config.toml
n_head = 12
vocab_size = 620
bias = "all"
parallel_block = false
init = "normal"
lr_mult_down = 3.0
beta1 = 0.95
lr_head = 0.00398
grad_clip = 1.0
schedule = "wsd"
steps = 11111
MLP neurons of a small language model. Each row is named by its layer, matrix (up: input weights) and neuron, and shows model dimensions 0-95. Each number is 50 + 12 x the weight over its row's rms, rounded and kept within 0 to 99.
Before each neuron's rows, "fires after" lists the tokens most often just before its 100 highest values on Wikipedia text that the model never trained on.

fires after: " e", " E", "et", "it", "t"
L3.up208:74 24 48 46 25 40 45 51 59 31 79 59 49 39 65 44 58 54 29 53 31 44 49 34 45 52 42 48 58 40 58 54 26 53 54 40 70 41 57 52 53 38 32 40 50 52 45 41 57 56 36 36 50 58 55 42 39 55 73 40 51 37 63 40 53 90 39 58 70 68 51 43 38 45 44 29 72 64 44 68 38 53 50 66 51 55 42 62 55 15 28 46 52 67 44 49

fires after: "us", "c", "as", "ud", "o", "if"
L3.up405:49 48 45 41 54 37 42 61 51 60 42 49 45 50 48 67 68 35 45 33 51 25 44 28 47 61 59 34 51 56 46 58 51 53 39 33 35 53 50 60 43 77 36 64 59 58 36 54 26 38 41 46 63 48 54 38 52 41 28 48 50 63 62 47 64 43 78 61 46 30 46 62 70 62 59 64 71 47 50 51 51 65 57 49 69 54 42 56 23 38 66 32 58 43 68 34

fires after: "ak", " to", "v", " has", "w", "ave"
L3.up552:47 56 63 58 45 53 35 46 48 47 41 54 46 45 51 41 54 41 45 51 58 44 53 50 50 44 42 50 13 46 45 56 26 58 54 46 47 52 43 43 29 51 64 45 41 41 75 41 69 55 40 50 72 55 50 53 66 25 64 68 40 52 60 41 46 46 51 85 37 47 57 56 55 46 22 45 41 33 57 44 53 55 52 65 65 40 58 72 34 41 68 44 61 72 41 58

fires after: " w", " h", " f", "an", " n"
L2.up108:34 73 54 54 63 57 56 60 53 58 52 65 35 63 51 89 45 56 36 37 53 68 57 42 43 38 60 53 39 40 64 53 35 41 49 58 32 40 29 36 48 35 71 46 49 19 57 52 42 42 36 34 36 61 57 41 27 55 39 36 50 50 55 45 45 49 29 55 56 58 29 41 43 34 57 40 52 58 44 69 34 49 48 51 54 50 60 65 60 78 34 32 64 64 26 42

fires after: " t", "ar", "r", " pl", "e"
L2.up745:36 45 37 44 24 51 37 55 62 47 50 28 59 53 67 69 40 46 49 35 44 54 69 53 36 52 58 55 44 50 45 38 32 37 59 50 31 47 48 69 31 52 51 34 37 34 62 69 24 32 51 28 51 46 48 47 35 82 38 67 51 54 53 54 68 33 52 55 39 50 60 70 59 62 49 57 53 39 53 42 51 54 58 62 53 29 54 76 57 65 52 28 43 23 49 52

fires after: " o", " to", "a", "ly", "e"
L3.up374:52 52 32 52 71 44 51 65 36 67 50 49 53 34 65 52 42 24 47 35 53 90 49 56 65 22 58 51 25 41 54 41 44 29 49 43 25 62 54 42 49 54 52 48 48 66 59 43 66 46 49 47 54 51 46 49 48 39 47 50 61 31 48 43 55 58 50 68 39 52 43 75 40 40 67 45 53 36 37 40 43 60 63 56 46 72 65 62 22 61 59 32 53 39 58 45

fires after: "|---|---", "o", "em", "|---", " se", " comp"
L3.up96:48 34 45 62 51 84 43 50 43 33 48 54 49 68 70 65 30 60 57 56 65 64 57 62 49 52 63 35 43 32 44 45 48 39 48 49 43 59 57 57 52 48 57 35 56 35 50 39 45 41 39 46 70 68 65 60 45 23 54 53 55 38 45 50 59 50 42 41 34 53 64 67 55 55 43 46 65 35 62 61 43 44 54 66 52 61 91 44 34 46 50 25 50 49 44 59

fires after: "r", "p", " l", " L", " O", " o"
L3.up577:72 69 44 41 57 54 60 60 35 43 48 63 45 64 45 56 23 33 60 66 27 52 62 50 41 46 39 44 73 48 45 49 49 38 67 61 53 38 46 68 71 51 36 69 34 44 67 51 54 50 57 44 34 33 44 34 45 48 71 43 65 33 49 39 48 73 48 80 37 56 37 37 63 33 46 56 43 41 57 28 54 56 43 53 53 56 48 56 33 71 39 60 65 63 30 32

fires after: "ol", "al", "am", "y", "at", "ber"
L2.up483:60 62 31 54 31 57 55 42 46 41 34 82 63 51 39 49 66 75 54 44 34 48 46 61 60 53 52 65 35 52 76 61 34 33 54 70 70 42 64 55 61 50 76 42 60 53 54 56 64 56 44 54 62 40 42 52 38 55 67 57 72 44 55 18 45 74 40 45 43 38 47 52 54 50 49 36 55 45 47 58 60 31 51 48 61 69 50 49 52 49 57 59 62 46 55 34

fires after: " re", " s", " un", " e", " U", " b"
L3.up224:56 58 18 62 43 46 45 44 39 41 53 47 54 50 53 36 68 64 65 37 34 50 42 52 52 23 56 48 38 38 42 59 67 61 57 27 28 41 57 70 53 70 56 50 67 48 59 36 65 42 71 61 49 59 47 51 55 59 35 39 56 47 44 45 57 49 60 45 60 66 43 54 63 61 52 67 51 34 60 83 54 48 30 35 48 35 70 52 41 12 38 56 77 49 53 56

fires after: " o", "em", "y", " O"
L2.up746:63 39 61 50 45 49 39 45 63 44 55 57 47 36 51 44 50 45 60 76 73 66 21 53 57 44 48 33 32 50 53 26 49 48 43 59 47 38 53 43 50 42 48 26 38 23 37 66 40 62 63 57 48 46 32 43 54 56 38 33 56 41 50 71 38 40 73 62 49 49 51 64 62 46 44 46 71 59 39 41 56 58 43 56 55 41 47 54 65 64 58 57 34 58 54 42

fires after: "ct", "In", " O", "d", "n", " In"
L3.up740:67 55 56 60 33 21 46 48 55 56 73 53 52 42 43 55 54 51 45 50 66 51 56 46 60 48 33 36 58 35 28 53 42 73 74 34 54 57 55 33 31 32 49 51 48 47 32 53 52 55 32 43 25 41 52 33 55 62 58 39 48 39 74 62 46 30 63 64 70 50 35 46 49 44 51 48 36 50 86 30 59 65 49 59 66 49 74 66 50 36 64 40 45 42 51 60

fires after: " st", " B", " St", "ig", " J", " R"
L2.up320:16 63 55 38 46 57 30 52 57 58 80 38 50 50 47 40 48 36 59 61 62 45 60 69 80 42 55 42 42 28 53 45 51 57 46 61 80 41 53 41 46 40 52 29 39 60 55 55 55 33 47 53 56 63 52 55 45 63 39 56 60 63 30 63 59 53 56 49 43 72 29 41 40 54 49 44 69 76 59 45 27 66 59 64 42 46 33 38 33 61 53 64 65 41 35 59

fires after: " l", "il", "re", " se", "r", " L"
L2.up185:53 68 56 66 50 54 58 26 61 37 55 45 55 57 55 77 40 49 51 47 18 56 50 62 63 72 56 54 46 29 31 55 49 57 57 64 47 51 48 61 40 40 50 27 57 55 28 50 63 47 42 48 59 68 42 51 60 71 55 59 41 32 42 39 28 66 46 45 54 58 44 48 44 58 69 45 55 31 63 62 51 38 58 47 46 60 27 51 80 46 34 48 51 70 65 60

fires after: " p", " L", " l", "p", " cl"
L3.up203:52 38 65 39 53 55 38 63 34 75 42 62 41 36 54 50 70 54 40 59 44 45 64 64 30 48 76 50 68 39 48 62 70 63 48 37 33 47 30 63 45 26 24 40 29 54 44 47 60 56 38 35 59 45 43 31 67 68 64 75 50 28 41 57 52 28 55 44 48 52 46 61 46 46 48 34 33 50 59 39 60 78 59 52 51 59 66 50 50 53 43 36 55 40 68 43

fires after: " ", " Al", "ill", " B", " I", "all"
L3.up34:53 27 57 48 46 37 41 49 35 50 69 55 62 58 64 50 61 58 37 58 37 40 49 43 55 38 57 38 44 63 49 74 41 60 64 47 56 56 44 33 44 65 72 33 47 62 53 75 52 50 38 62 72 40 46 50 42 35 55 70 63 62 42 49 38 34 44 43 41 48 57 34 42 35 39 38 42 70 51 45 40 41 37 48 39 57 59 64 38 23 52 46 66 66 42 41

fires after: " M", " W", ".", " v", "r"
L3.up245:21 54 40 50 41 52 53 65 54 65 46 46 44 47 68 62 51 38 63 50 39 39 48 54 70 43 41 44 36 73 57 58 24 51 46 48 37 54 63 60 67 28 43 63 37 39 61 61 59 48 61 56 48 42 43 40 34 63 45 66 43 39 51 36 56 52 58 59 53 48 28 64 75 36 55 55 56 51 71 26 41 49 50 57 43 10 63 38 59 53 66 42 41 28 55 36

fires after: " A", " a", " H", " An"
L2.up714:52 58 59 59 56 47 68 47 37 42 76 46 55 54 56 55 42 41 57 45 55 39 36 59 56 49 42 39 44 41 46 27 31 47 72 66 57 63 61 50 62 75 38 38 35 53 38 64 24 50 15 53 47 40 34 33 43 62 45 33 45 32 44 59 32 40 33 38 52 42 43 54 49 47 59 42 41 53 33 41 55 25 55 46 58 59 66 48 39 55 57 56 32 34 48 41

fires after: "ar", " An", "al", "ang", "us", "is"
L2.up54:45 51 50 51 56 46 56 36 57 51 40 47 45 63 45 52 46 52 37 57 50 85 54 57 54 50 50 38 64 46 42 55 29 64 46 60 68 42 59 52 31 65 36 46 60 68 41 58 43 62 34 58 56 21 56 54 47 45 46 64 40 42 49 46 43 43 58 49 42 65 45 62 44 45 55 25 43 59 53 53 36 48 54 60 41 46 23 59 57 40 46 35 55 50 60 52

fires after: " a", "is", "c", "ac", " M", " A"
L2.up79:55 56 45 48 71 51 40 60 49 36 34 66 20 61 45 33 58 60 54 54 59 45 63 55 51 78 34 45 54 65 64 48 76 41 56 83 52 38 45 53 52 58 69 40 51 57 47 58 36 53 35 51 49 55 72 37 33 65 45 63 50 42 51 60 54 60 44 50 35 51 47 45 75 25 41 57 54 58 43 37 55 29 53 61 36 51 48 63 31 58 51 48 48 32 42 41

fires after: " |\n", "|---|---", "9", "5", "eb", "|---"
L2.up461:41 32 40 66 30 56 43 55 68 46 41 41 53 67 20 73 58 65 38 62 49 62 43 38 49 61 71 38 32 52 38 66 62 50 40 47 62 45 25 57 29 46 57 41 49 28 42 62 45 22 33 41 62 39 45 55 49 42 49 47 31 44 41 39 51 62 73 45 54 69 40 60 71 57 57 70 53 43 56 68 32 73 57 49 47 59 54 54 41 37 54 57 45 62 45 63

fires after: " in", ",", " In", "t", " O"
L2.up602:49 49 50 62 53 52 78 58 41 46 56 47 42 38 58 67 49 68 38 45 44 57 50 45 73 53 46 45 49 45 27 45 56 55 47 48 33 35 55 44 45 23 46 55 43 45 45 61 51 31 35 52 63 58 47 44 42 62 27 55 55 34 43 36 71 54 56 69 44 30 28 65 47 61 51 48 34 54 46 23 45 53 24 56 43 49 80 42 47 55 26 60 26 50 47 42

fires after: "f", " P", "p", " T", "at", " p"
L3.up16:58 38 46 41 62 56 47 35 58 47 39 36 69 62 70 56 64 52 62 70 65 30 35 61 43 65 62 47 72 50 51 55 59 24 50 71 43 56 40 53 39 48 60 56 58 61 55 68 47 60 42 52 43 31 48 42 78 54 27 57 78 48 23 55 59 36 46 64 49 39 46 61 45 54 54 29 51 53 36 23 46 45 40 66 59 26 55 49 44 47 44 38 47 34 75 58

fires after: "r", "d", " s", "p"
L3.up757:46 32 55 41 54 64 64 64 51 37 42 56 32 22 52 18 54 66 58 48 25 42 50 59 48 39 49 58 55 53 37 41 32 44 58 55 47 61 45 43 41 40 38 66 44 49 50 49 43 36 63 42 56 56 59 39 54 78 41 86 64 54 56 30 56 27 41 40 48 74 53 57 65 48 61 56 31 44 56 47 60 44 50 43 51 49 63 49 52 47 31 50 56 77 54 58

fires after: " C", " W", " P", "ar", "amp"
L2.up127:31 27 48 53 45 59 56 42 70 59 58 47 37 63 35 55 32 39 65 53 40 47 53 52 34 36 37 68 47 70 48 49 46 42 66 46 21 50 40 43 51 56 56 53 52 46 44 39 36 50 70 24 48 47 54 58 54 65 65 46 54 29 36 33 59 52 50 48 51 54 57 27 45 55 53 12 49 33 49 47 47 36 65 58 52 62 60 65 60 51 59 74 44 51 69 42

fires after: " An", " an", "e", "le", "t", "ar"
L3.up73:55 58 48 55 22 30 60 44 65 40 46 75 46 50 58 61 73 53 39 66 48 53 46 40 41 57 65 38 38 56 34 45 53 70 56 55 67 44 45 44 50 41 32 23 42 45 49 33 34 64 53 41 47 70 39 43 58 67 34 52 48 56 39 57 24 48 41 61 54 52 63 45 62 57 59 13 51 74 49 61 48 48 64 54 50 45 46 29 47 53 58 57 45 56 44 56

fires after: "ar", " de", " le", "e"
L2.up346:64 51 57 43 43 83 59 57 40 49 46 60 46 62 50 58 52 61 44 64 63 62 59 43 66 65 67 46 43 57 39 41 52 53 43 57 20 11 57 47 33 61 59 53 42 57 38 72 29 28 46 35 34 24 38 42 43 74 27 64 37 45 45 63 48 43 40 47 68 42 35 31 52 53 50 45 49 59 57 35 58 55 62 60 55 38 47 53 62 64 60 48 43 43 48 39

fires after: " be", "s", "c", " as", " cont", " con"
L3.up300:40 51 58 57 46 54 54 52 34 63 63 52 54 63 79 23 67 45 72 42 51 49 49 52 79 50 42 42 61 48 22 34 65 29 30 46 44 45 48 35 40 59 25 49 40 49 42 55 49 40 62 47 58 37 23 50 50 34 53 61 52 45 47 60 54 35 51 58 24 49 42 42 39 30 57 51 56 32 48 49 42 76 53 44 64 66 43 45 42 24 60 32 64 52 55 36

fires after: " ", " l", " s", "ur", "c"
L2.up555:54 49 38 48 43 47 55 40 63 46 67 58 43 48 45 51 48 66 42 60 42 50 45 63 47 32 59 28 64 61 33 62 17 45 53 48 50 32 38 41 51 30 45 63 56 54 56 49 82 60 57 41 34 57 43 46 70 49 40 46 52 47 62 44 39 72 47 43 55 55 42 23 48 62 61 37 63 47 45 54 51 48 40 65 45 69 65 42 48 48 56 38 56 76 52 69

fires after: " B", "ar", "er", "an", "ur", "ir"
L2.up315:57 66 52 48 58 47 25 53 48 65 57 39 46 42 52 40 41 51 42 57 67 37 27 36 60 36 76 35 43 67 63 43 55 55 41 53 56 65 49 72 58 60 57 46 56 69 34 56 49 57 35 33 46 49 45 31 68 71 53 35 46 46 31 57 30 38 38 57 44 56 50 62 57 41 55 20 37 67 70 12 58 41 50 55 76 51 64 67 46 59 65 61 56 50 49 63

fires after: "r", "ru", "e", "et"
L3.up549:52 36 44 66 56 59 71 61 67 51 51 48 65 55 32 60 50 55 60 67 33 57 55 57 24 83 47 38 52 33 71 41 40 28 62 67 71 47 26 75 48 45 71 65 32 51 49 48 53 50 63 62 44 43 49 35 60 45 59 45 61 44 55 40 57 54 64 45 50 67 24 73 48 41 50 60 36 48 63 64 36 67 46 58 29 48 41 43 29 49 36 43 41 54 54 53

fires after: " in", "ac", "ar", "er", "re"
L3.up385:76 40 59 39 40 44 60 64 49 44 52 54 28 62 50 60 43 43 34 34 68 53 50 40 72 29 59 50 51 56 54 51 34 42 35 36 48 55 46 64 37 60 30 64 31 56 47 69 34 62 68 55 53 57 57 52 49 75 36 51 32 55 46 63 38 58 58 44 47 68 31 45 63 71 52 22 43 50 46 43 53 61 32 62 58 49 40 44 50 50 35 30 46 36 47 54

fires after: "h", "o", "er", "e", "re", "ro"
L2.up569:61 45 44 60 54 51 36 55 47 34 57 45 34 45 58 56 62 56 56 64 56 48 54 64 48 40 48 66 38 64 63 50 30 30 56 50 79 58 52 57 47 60 46 44 14 67 43 59 47 35 46 46 37 66 57 35 55 57 70 50 31 71 56 33 66 53 50 43 55 55 50 37 53 59 47 39 43 72 53 56 46 53 49 60 57 59 64 51 51 46 65 51 34 68 52 62

fires after: " p", " P", "r", "e"
L3.up749:59 61 45 63 59 51 47 41 53 60 51 40 65 52 45 68 47 62 47 62 37 72 40 41 48 43 62 57 55 46 85 33 56 36 52 56 35 32 33 49 44 81 62 44 34 35 49 49 75 56 41 47 76 38 58 58 57 46 43 67 44 37 54 64 37 56 56 64 40 59 61 68 25 34 63 66 42 59 46 24 63 29 68 43 69 21 43 40 41 43 22 46 46 54 43 39

fires after: "is", "us", "os", "s"
L2.up682:46 46 43 54 59 40 44 46 42 40 36 63 55 53 38 54 65 48 69 57 29 64 54 48 56 47 49 36 52 53 52 55 48 50 47 21 51 47 46 46 58 45 73 42 44 64 35 57 42 56 62 42 70 53 68 27 57 65 49 75 36 64 44 54 61 42 41 61 41 41 45 52 49 24 56 47 49 54 45 69 44 51 61 31 35 64 24 42 30 53 41 53 45 63 56 51

fires after: " G", " B", "i", " Al", "er", "il"
L2.up197:45 61 84 60 38 41 40 61 51 43 49 50 52 45 45 42 59 65 60 48 72 63 49 56 71 32 76 51 58 47 77 34 66 51 39 55 32 37 47 38 31 68 46 47 46 65 49 79 46 42 52 57 59 35 41 48 47 35 62 58 53 67 29 49 31 51 42 51 44 53 30 51 55 57 37 49 48 72 38 33 51 46 63 59 49 31 50 39 66 44 47 69 61 56 64 41

fires after: " d", " l", "es", "ro"
L2.up167:29 50 50 56 47 31 51 55 54 43 60 54 34 61 44 57 52 53 56 48 63 45 19 49 59 60 51 44 44 54 41 46 51 35 42 42 45 41 42 67 25 42 75 58 35 64 32 42 42 48 45 49 54 51 26 55 60 54 28 64 42 37 34 70 36 33 43 48 42 34 51 47 46 46 53 37 34 73 50 61 45 53 40 51 68 62 39 70 69 59 59 41 39 62 89 36

fires after: " ", "j", "ord", "ent", "4"
L2.up455:32 72 66 37 66 23 60 53 56 49 73 34 56 54 37 53 48 82 39 60 63 44 67 56 46 57 55 61 45 41 63 44 55 51 60 52 39 52 67 50 56 52 29 58 49 50 61 67 35 59 58 71 48 50 48 37 56 32 49 55 60 48 62 29 64 38 50 56 37 63 72 60 53 54 62 72 42 57 48 61 50 58 53 60 57 48 31 38 49 46 31 53 62 71 60 45

fires after: " p", "u", " P"
L3.up163:63 71 58 45 53 46 54 68 59 54 40 47 37 75 49 53 53 48 53 51 39 48 70 49 42 49 67 41 49 50 59 55 62 56 36 53 47 71 32 49 38 38 49 51 43 72 75 65 65 48 44 38 58 49 49 31 58 58 51 61 56 52 56 42 35 55 33 44 59 37 44 43 41 30 50 45 39 45 31 44 46 74 40 59 77 47 44 41 57 51 24 53 54 40 44 51

fires after: " the", "t", "ver", " an"
L2.up163:49 55 65 47 62 59 45 23 62 61 69 51 79 68 45 60 51 55 28 53 62 37 38 42 45 62 60 42 49 49 51 36 60 43 46 38 62 63 40 53 43 39 40 41 38 51 49 37 47 54 47 52 44 70 51 34 48 66 35 62 57 60 30 72 40 59 47 67 41 39 54 64 69 37 54 45 48 42 58 33 39 45 52 66 72 68 71 38 21 51 56 51 38 40 35 77

fires after: "d", "n", "r", "nd", "end", "pp"
L3.up741:39 63 27 40 59 28 72 54 50 46 52 48 32 38 46 34 53 45 50 65 70 37 24 59 57 44 53 55 39 45 54 42 55 70 50 47 56 46 39 70 62 48 43 46 49 42 59 33 38 31 56 58 54 45 53 49 64 48 46 53 34 56 47 60 61 64 37 33 40 65 49 44 40 31 50 42 59 45 87 73 74 53 36 40 24 30 47 41 49 31 53 58 38 35 48 42

fires after: " S", "S", "s", "es", " res", " a"
L2.up175:34 68 49 41 62 48 53 33 52 51 71 58 55 50 76 48 50 28 28 48 47 50 66 79 59 47 57 29 40 62 39 61 63 30 60 55 68 38 63 56 20 41 53 25 32 47 25 65 50 36 43 48 61 63 68 53 37 56 43 78 33 45 34 47 40 22 37 52 36 54 58 42 41 43 52 61 50 45 47 48 62 54 54 57 52 31 47 64 46 36 56 26 47 58 61 46

fires after: "r", ".", "e", "ro", " U", "l"
L3.up311:63 24 63 40 27 48 41 57 60 39 49 51 50 49 79 49 49 38 53 46 64 41 41 51 55 62 40 70 31 26 71 50 44 40 57 36 60 41 59 45 34 43 36 41 44 40 50 49 57 46 47 50 47 68 60 42 48 46 39 45 55 41 54 60 83 54 35 71 36 45 49 76 68 38 56 25 46 46 41 45 68 56 61 52 55 39 37 49 50 48 47 55 43 46 59 56

fires after: " p", "o", " r", "l", "ro"
L3.up501:51 53 33 68 64 50 57 74 56 40 55 44 57 68 59 57 35 37 54 60 57 63 36 38 50 50 49 37 50 63 41 39 47 33 51 38 35 66 43 58 52 58 45 37 31 52 66 60 40 38 33 80 49 67 63 47 29 72 58 45 62 68 32 39 70 39 48 37 47 43 47 54 49 39 30 66 56 40 32 27 64 72 32 54 39 44 74 48 32 33 62 58 34 68 62 28

fires after: "eb", "an", "ang", " st", "ar", "in"
L2.up209:50 59 31 66 64 50 24 32 58 53 64 43 46 30 54 53 41 60 28 53 37 51 28 59 43 55 84 51 36 32 59 48 73 69 38 79 63 33 48 64 54 32 56 57 39 49 55 45 29 27 29 56 51 50 61 28 53 62 76 56 52 41 62 55 55 63 53 58 62 54 28 43 26 59 59 49 36 72 53 44 35 53 40 57 52 55 33 45 53 56 59 41 68 63 31 65

fires after: "r", "ri", "ro"
L2.up73:44 43 45 50 59 50 49 64 51 36 49 62 40 38 47 59 57 38 49 59 29 55 55 50 43 27 60 53 40 31 44 39 65 49 40 25 33 39 59 54 61 48 54 38 54 34 47 68 68 50 44 52 67 58 43 52 65 55 59 77 39 57 65 49 53 50 44 55 37 81 70 45 50 57 48 49 64 49 60 52 48 63 64 35 64 46 56 48 43 42 34 44 70 80 69 62

fires after: " St", " st", " c", "it"
L2.up325:37 69 50 28 54 49 46 58 17 43 71 47 47 40 44 71 31 54 37 66 30 69 76 36 40 74 54 35 76 34 66 37 52 36 53 66 62 40 42 50 42 29 38 35 40 34 35 45 60 43 72 60 88 56 64 48 48 29 55 59 56 49 54 70 47 50 43 70 57 53 41 42 43 42 66 55 44 46 68 56 41 43 55 56 44 56 32 52 63 51 70 44 50 45 60 56

fires after: " f", " de", " d", " l", "g", "e"
L2.up130:41 45 39 55 39 30 34 51 46 40 42 67 54 50 55 59 48 66 68 26 74 45 55 64 65 33 60 60 76 31 60 37 81 31 50 41 42 24 32 52 43 67 31 46 18 64 37 42 47 61 52 50 49 54 54 66 52 54 55 50 30 27 52 71 56 34 57 50 43 54 34 65 16 52 62 56 40 39 70 38 59 72 22 62 54 49 60 48 53 54 66 53 57 39 59 40

fires after: " con", "ist", "em", "ri", "c", "r"
L3.up328:55 40 59 31 64 45 62 65 51 43 46 57 53 58 44 53 53 25 40 58 46 59 54 57 73 60 44 59 31 56 41 39 70 47 32 43 58 31 42 53 58 59 48 45 42 35 40 67 29 62 37 47 70 39 36 47 34 58 57 50 59 48 42 60 50 63 61 32 48 38 66 51 50 43 61 37 53 48 66 54 55 44 48 36 53 25 51 60 47 49 21 34 39 70 45 32

fires after: " re", "e", "us", " w", " le", "re"
L3.up191:62 40 53 46 28 75 59 57 63 61 59 39 55 50 70 66 58 49 32 47 49 58 32 79 31 56 44 25 45 52 35 45 42 28 56 41 46 31 63 41 43 58 42 65 50 32 46 70 49 44 66 57 38 39 32 50 50 60 37 57 52 38 69 37 58 57 58 65 45 33 51 46 52 54 47 63 86 58 41 55 36 38 45 45 55 26 46 72 35 53 41 34 46 53 51 53

fires after: " O", " o", "v", "A", "a"
L2.up664:71 61 39 48 55 47 48 61 38 49 71 50 44 47 46 53 25 51 66 51 67 61 39 42 34 59 44 32 54 59 54 44 44 41 55 69 44 53 27 70 54 39 46 46 71 54 32 54 39 47 60 47 50 50 61 45 80 49 52 59 53 60 38 61 53 84 53 58 60 42 05 58 35 28 38 47 51 37 46 40 65 40 37 65 56 59 51 56 40 49 55 31 43 52 57 48

fires after: " k", " (", " K", "S", " s", " c"
L2.up750:62 49 49 37 39 59 64 34 52 50 69 70 58 31 58 38 58 66 51 37 53 44 45 67 62 41 52 56 49 60 68 50 48 42 68 55 58 54 58 35 37 42 49 76 61 67 59 37 58 35 29 67 58 30 34 46 62 57 59 38 50 57 55 44 59 45 25 59 46 55 58 67 65 44 40 52 35 45 62 55 39 57 49 51 42 47 59 61 60 50 56 52 44 43 58 40

fires after: " d", "c", "er", "ur"
L3.up429:37 42 57 61 76 36 52 71 65 53 48 44 45 38 41 37 57 61 38 67 48 49 37 51 56 49 44 40 34 58 16 67 39 36 46 50 25 42 49 54 62 56 40 63 62 53 28 59 68 37 46 45 59 50 68 40 60 59 55 54 48 48 55 66 29 50 58 52 44 61 54 55 74 43 55 54 44 37 66 62 50 50 37 37 49 53 60 56 59 55 50 46 63 33 41 53

fires after: "s", "r", " an", "un", "os", " O"
L3.up83:43 38 60 72 61 46 59 30 38 46 53 48 32 33 66 60 61 47 41 57 40 68 39 46 58 56 61 51 49 55 55 73 33 47 51 27 52 50 87 52 54 47 59 47 35 51 26 59 22 67 47 31 57 71 48 32 35 65 44 52 44 57 43 31 37 55 41 67 62 30 57 48 49 47 36 57 54 50 66 73 43 72 49 53 25 34 54 34 38 51 51 57 66 66 42 48

fires after: " in", "y", " and", " of", " ch"
L3.up524:46 49 56 62 34 25 61 59 54 57 50 41 54 47 48 44 76 58 60 73 49 45 41 56 73 49 64 63 34 43 34 50 46 49 57 29 40 62 38 64 53 21 42 54 38 50 40 42 54 44 30 68 72 49 48 57 57 44 47 51 37 72 56 69 42 40 69 46 18 28 55 61 70 49 49 44 55 56 45 24 55 58 49 47 67 39 51 52 29 40 43 44 36 69 70 26

fires after: " e", " le", "on", "ar", " ch"
L3.up719:27 56 45 47 33 53 37 35 38 40 41 35 30 56 64 51 52 44 37 75 46 48 57 60 47 20 58 50 61 57 55 29 70 37 45 41 48 62 42 71 53 45 42 63 72 61 37 41 54 59 62 45 61 49 64 31 68 41 45 73 36 46 32 41 39 49 46 60 56 60 60 61 48 45 44 55 59 57 64 57 47 58 64 39 39 41 43 53 49 61 44 51 36 62 64 58

fires after: " c", " ", " C", "C", " cl", " ("
L2.up295:33 37 35 59 34 68 48 68 50 64 57 62 50 37 47 54 39 62 70 61 48 78 48 42 60 58 61 49 59 49 37 72 41 44 32 52 55 71 40 46 38 55 63 52 44 58 48 61 28 44 37 82 63 53 51 45 46 49 58 44 60 56 45 64 48 53 31 59 50 43 35 24 48 37 53 40 93 51 41 42 43 73 52 56 61 56 71 58 56 66 65 57 42 51 33 37

fires after: "r", "ru", "p", "n", "in", "o"
L2.up647:48 71 29 61 66 50 68 48 55 50 23 59 52 31 47 48 34 62 61 56 56 27 49 34 59 55 48 47 42 43 56 61 48 51 44 37 54 50 44 77 59 44 60 38 34 42 79 67 43 34 28 45 49 53 56 52 56 46 59 44 65 43 57 44 51 70 62 38 77 34 54 44 44 72 52 51 48 48 57 65 51 77 32 65 35 54 53 59 64 65 61 42 42 40 37 56

fires after: " C", " c", " V", "om", " v"
L3.up198:35 45 40 42 40 33 47 55 49 70 41 57 57 44 41 50 56 47 52 57 59 52 80 74 45 50 70 66 53 62 49 44 52 58 32 72 40 54 45 30 59 44 50 34 40 55 53 58 69 49 50 89 65 61 36 58 73 44 74 48 28 23 40 73 53 46 56 31 32 53 48 57 58 33 61 27 66 56 52 30 52 61 67 53 49 25 44 24 43 40 62 58 30 63 58 55